{"vocab_size": 48952, "positions": "rope", "rope_base": 10000.0, "init": "uniform", "init_std_o": 0.0, "decay_shape": "sqrt", "doc_mask": true, "steps": 10735, "dataset": "wikipedia_en"}
MLP neurons of a small language model. Each row is named by its layer, matrix (down: output weights) and neuron, and shows model dimensions 229-420. Each number is 128 + 24 x the weight over its row's rms, rounded and kept within 0 to 255. Numbers have three digits each. A neuron's up and down rows have the sign that makes its largest values positive.
A block is one neuron, or neurons of one layer that tend to fire together. After each block is what it responds to, as a language model described it from the Wikipedia text at the highest values.

L4.down167:118093131147115134108162146132107149143116150082142095171103134118111128105117117112163154187172094146085122084124100130134156115139100143098170131108124145164104125129157088141093160120128097118147130155138114125068149136141114085129145128199159155120143139166119157131156139147118097113138141135128138138110146181122142115145136113138118161131079147130149121110120136118116143135152170160143159108099109174149154138115121114101155084108128139111139153135104130166122137129116123119103101106099134153131103078157097103147137128104108115155128142131166138147123150125113129140
L4.down211:113112102120139117119128115124146119146105170085129112135113181149152125149135162123129138108106126139102156115134157115138169128127139123135091137135095123105092142147138175163133128091131138144081165097154152112122127125074125130086120180136117101110167086120150113133135152104111092140115127098157129110142091130125093116124159196161120104160113177135111125151143082117170153097085078168122127125146126133111153101127137165150151133124117111148139141121182107121146122131097146100099129163140108159116104091108137102153094145054156128128107104139115152125135151118111126132
L4.down306:158130111163167126158150143122104130139143078111119104079113137133147096109094144105159141129117102160114087125128143139140154161147106133116123128145152100130126184149137164121090120143180120093134108113134134096128117119100117141132109109135102100096132130138140125108100117137100108140119136129179119134128107130157112090104133163121131114129142089116166140127111119159127115158131184165147178145112134117182119137153149139120084154123078113110117075105096188137095156113156162104118138157159146115095151129140124142143134143142125159089145082134134105147077085148149108114
L4.down378:122161137107111105069138134115116111147094107130118081117129148121131123170148146146142132129132171148152118189098118108117118081125102166161118106107176092151151129095153154116190158135147116105093091163128127105124158137134148146136117151207151124108152134092141123113086130131140130111122124126138114150148092105102147158081121143137088097082108070129210060119125123124126095159118115161163123148081123141166141124143154156119099108116111100147109143104124149111139129136158122130147116107112091119130125113150129105112153153129149146128094110148153117134075105113116171138
Table cell separators. Pipe separators in Wikipedia tables, mostly after a vote count before its percentage column (e.g. 177 | 8.2), also in sports-standings and census tables.

L3.down158:103132134088153127120151150118088136115113129154123128133091168120117111134100117152105102153156123092108116163136127152127156135155144136108111090088115128144135173108087150119109164117125128145164128131126119115143114162109184112150100154146105125116157151134145128157105145162134169142163132130102076092115115157183095130116132148134137137147134151138186103135112141122097150163121130084159176093118134146118144162091143146108137154100130126122113166119116120099147157135173080135092109122130127127163153106090122114116162172114115092147134153112151130118140106168107124120
L3.down1152:120115110117131094101137126148128155110129179088105123138151162156129110170099121162075125128138129178170129139136164129130162124123120181136106102091122088146154130141139137135150136126137104184074106139118088151154167168144120141115118139099107080095168122127099133111147122095103133151089144100119162083100159152119145117100158120136090084136119160150187093090152103150174162150153163143152143162118126111117128131110163134116113141117152102192123095119155194080155146136118149115110092148116128105096132158080168123095135156120161150157146135126103113101116125128106125133
Formulaic table and boilerplate slots. Predictable slots in formulaic Wikipedia text: cell pipes and numbers in election or sports tables, and stock words in census and biography prose (in, for, were, married, by).

L2.down82:153144161158126101113146127163108159127136130133085150121133146129131126117166131143122131099155074091164103150088111121150150107134147135128157134100115102114212154129139139104131138170136172149121130143156113174156095120115128115152145116020118115135163162128132105124159149129086097156143109107173129122141086128141108096090100159137114149115138111135169124115127141090122108119158096098099130108149105174131135125131136106170138170133158152085190124152117128120166139106154122109174116105156135111155090118127119094111130095133121124118094091126143090097144142127066117123
L2.down260:130124114044168114078124119125113145158134120097128143121099153155115115127169101117109131068102084140169110131116096096118117081106128130127163142108103122162123123101124087100097120141119122149123138144117136199142111163079128148127134138079135101124122158148123103121134137145111090123125127153092143131103098143174110128068145123144131128126153119130134130176119103150137117129169142135135202140136153143136161127134115099146101127112118118144115155164133143169123088111128123096196101131139119140107136133096155106131092104085131137097114101108155120164160131108142139160
L2.down388:156115098104131108126158081135149156148123118143133145135120112172111107133106159139144164138107129133176139172107113140114120139150099125144148076082115139121109116112134150173154115147109157162150089131123124159122075128134119143085136166103150128097163155137118098145160135132121085101117135117126127166106129111152158129124142121114143134098106160139110109140148080162106142128099132120094087079137107137086166149129101075165111108143163122164135138183101108181130144134112117115120143103059119136170128143153117146124143108075147141168109099154103132135116118114105112125
L2.down613:162140148120122130150138118096141131155108093127147137155137106112074164146117149164122115161120113154169118151138175083106136154147146120138067153125154138117159123129135140120128124154152112118182108117118150104100112168132143146105151150106099069132125146094114106087138117071132170092130153095136097097122101098123131182144110123133114151087079131152130123108131138145092121141117101085115150125108101127125100108165142099137166146158095153134099070130143124164141155114106129147117101174142109125132083180146157134107145134126143131092120115104133143146129119136107115135
L2.down691:138149117089164117141130140146141157119125136116134130147151135141159126156132135124092112136132078134135121141159087133140156145114123169128134118135099136154136151129149137167147143155120113129122134091128141131146092123155114133125142149088117172080158159121146087139121113142136161102110101140152119159137150099111091123122112116132156118119140145140132110106122095123127135118166175102153119081136098106097084119109135149133126126124132124127112146155133124179143133113162129110135133148094140080158104140120144127137134089115150121126128116179124144122102140122094132081
L2.down986:115113176114112095166117139145141153124115151111149116127131103116141132167141121113124169146159062139165115095128152142117101115102113178124129124118158165131102132156131152148105104130149094153158142059136159127113128119163122108093142141127153159107156131114115098169135166158118149124112117137141148112133158197116146128141133143123121169136095150170130150146061120147144119100101113119087111161169131110117169146152100121124148158138105088129128120148104051160170123141150142131138110125143089151131136148186114089096159164119151127083114146157079084137111105120111104103
L2.down1004:093133148154159144157131148086158100087134159118139127141174154162120147180156148100120143112107085105143100135153127100147152129117136126144147064129145105106099107129106174127143146113117156165135133119181130089152156096103132095135143139041103147104126132126106124117182109112138129117161129157122099149097138132111163111119101119133135095122149107104096079120121124173113139159088107132146109130147118127077168130128122145135127083131157099162141158129126193147141160121073126106139184100122124114131117107123121113105125117121140122144127159139094104121131099117146112145
L2.down1010:172125117081125136142109133148123112129124119148102137181151125146096130116121133128120131111104112142097143065131144094126129107137114110158099109127142127140147119120150157148136132103127107124086122143127136141127143131125088195160087156077163082128097121122127156123116149120152120105148163115167147122147159125142118121154132116173165120121139146140132133122103107150146133210064112161107163148159125137108133072120125109132082108166159122114162138147146124138192179137093102135118117114124134127077116136115139103170077137182105138094131103187122098164140123149142115125
Surname-final word pieces. Final word piece of a split surname or place name, typically in lists, tables and cast or credit lines, such as Car-well, Burn-side, Magu-ire.

L4.down94:148124154093129128203119140153089100137143135156132146159111118160172137090126127128105115088104125104111141131114111156082165124156131161139140128113174156120125141091141129097143075088114120113099161110148138081191082098136134127112132122158140086096160137153102131098135119077125076151111121136110136137103172159181081140117159130157151146116171128183125098160127155111102128081115124162126118122132121138114163160127109093120120166104131112073107111143097140101107116098123166123106169134164099137145134167095143111126116138129153101099134156098140121151138131124106167157
L4.down229:126094118161134101155107112127113136109134153119140103119149122097116117141155078146103167126159122123144094175147108159115127054113137122138141114144086115125126130150158111161116157139109149111139124123138173139120122095105105138135118126139101167044130142162111082111138133152095110171108133120133079135083143119142143153133158122124151117156139120143115189147142116134131117145095154127117133128077095124119145107158182120120142167129119100083153123090090124152135142163169144175137138198115105090140088136146166102083107145117131121137142135152146125138115143092119118142
L4.down283:124141138144138153148110100129126145172082142174152134115139120121146132112137136120104147172138113133157122128151124102141159112100130128133074114123135117088159118116121142114121092124161109174125098142151090127095081083140170151111097115138145182113146101147111127151092134071114109091108100137108174112123103166133119169159108126083135099123111119166135135159106132154090142102132099104148133136151085070117135171166151144106142106127155125148171129103113106141151095099151144124158147128124131109126118136130071092098165111144064165101115079101149104098153161115114170096
L4.down1195:115174121107155134132114117070067106114126156104151109140121098156117101139096136181147153157123139128132144089108154115119099123136128150112131134111147113105126100106148109135146110113115122126125128143110120136132139124146087101151145125133121135169153107115108118131123122119160106114179111088118104137174148085136144118123148096128133170114117114119100147130125137160128077129128115140120099118151135144147111138167137144166103120064123116150111128106140141101098163130138123108101160135108116097139113140135125085126118070142083127137135108142112119102076124127153155133
Surname word pieces. Middle or final pieces of people's surnames (and a few place names) in cast lists, tables and prose, e.g. Meek-s, Badenh-or-st, Pf-ister, Wal-ken; also the blank line after a section heading.

L2.down51:106121123107152147124138115143142122140085120118120141102133105128147131093093099162141102118158151158132096099118134130124117188130122144106110145118115091159126117115100148130139126142147114141090136096121104105127091171124147116152108123137127137079115130100125113152101115158084124116091131164146147158118123163112135146135187106178115151136132134136074119150108082140120142134108137124117136129133133178122104141125134122162094160110111090172108104142158116147145114127116140136160171122133129100113142153141089143133131100133161157125118094160124144157125156178147147085
L2.down267:125136101121182112133144114109147139126109147040157122128142134128094119122121136112169099127093103117123167123104168113114121142164133149102077157128133089145135114145082099118181105189106144167130131101137105127088111102154129092129139140199122108141126140101137155181121135096144133144114141121159165137104138144143122129116177192130125152153122191175091147132129126112117137146143150138124112142145162099164113188126113136111110068141142161130152113121086132111163131171133146105154140151107164149120099151110154145131136157112161108133121131156129136081139121117159095110
L2.down811:136148117114139156136148123162109086126117159153083143112127119106134110145105134128114188117136135095142147085148175099151146143104130101116170102124090193099112148116067179123139133072138143136129147094118134141153153157156146115137162123073174130136114142138136144154104092117121099140136103157126145124146120131122140081138129162158124134135155131172153094118181141164119101118179141134134114147153120100079122153139113140087137100100104126090183135143153142154128112115140127103089125092115095180139157154137138110133136112128136167101093095095138192144141121105110143156
L2.down984:152142130188134161133160136139090117109097107149150149119123143100149130156128121096113157082083112162109133119180161143135121146140142190111101101142138112091135116108124154113134128110169123120131106080118158143096161104136142138112136109120092140102124118147169120143134154128125122143109131121106144132123146162165129159131131119129153105131120145130167167135105137137092152140130124146132133107148139144138092088139173133124129138097137173160108165139147111161119156151090092103118089143123164159170118127150122141156143143114136116152170173167147135174121076109127105188
L2.down1013:135155134097126136137130118100133094162112196143166125163130112177103134128154116125133132067121122119142132112141131084153129074135131105122155087118123108113111150113160115167166101116122119082132081130131118110145139132137129145116121159104151123098160099131149082140101088149126150115119147144100132106113113141117137156104106138156164097113093132164117111115133092099112176135125168110144151145155117146154122151141135145151151120157137120156118125098159121115108067113123145139131137156137127092093123135126083095085147127112141126108177154110120107158072161132102139123
L2.down1031:125115121161119116109109132194098110082141102157102155183099114139169136130113141125149102131130106130162110120094121100130135125148162144117119142140095111139131147108104135158133121161087163104125147180192138151123140100144136114147127133145108131159166117139119131140128126089119084128116150176150131126146122046139170120101133081105121106138119098134140118134111104139148127203155121150107169155135110069147094107083101122123136142158150145149164151128107084071107142121111106104110100134124173133109133087142146115096161143089104130183134130120132127108117154157144153140
L2.down1055:182139165090109112133131111151131136116157113091143106162109100158123125106153156146156111100138162086093104112118186115111109148126194096151135106120116101076084137118127118136125134140136131137130164081107119129135110089131131115123112163139146085138140120179154103081106135135152128096132131152145124122116120150081099114127159162124127130133161107136138130126125152119110136123134075123099102091115122124126103145168121104133161129116155130125132128115121122096109159149084084113114153148097101159117150149096095147117081138113101096162103132149121113123134105169126111104
L2.down1187:124148177141152111151148123115147145140068138087135094096146111102151099090146096141099171121103125129106125123166172113103148109134144117113126145144144138188123081148184130127149114139113107093111153150159121108113122118157178103123127142136104096123123079141153112106121121134110139169152075146183152108106133114100109158097112102143104128129170157133105116131150107155129151121136141168120162105114094092156132086179107130107138094092134100098130156126107147088146131124098113152140152148118092122108183078133118133110133099084117100136100156153089128101117152134127102145
Formulaic Wikipedia boilerplate. Function words and separators inside templated stub text, mainly census prose ("As of the census", "13.7% of the population"), plus election/medal table cells and infobox fields.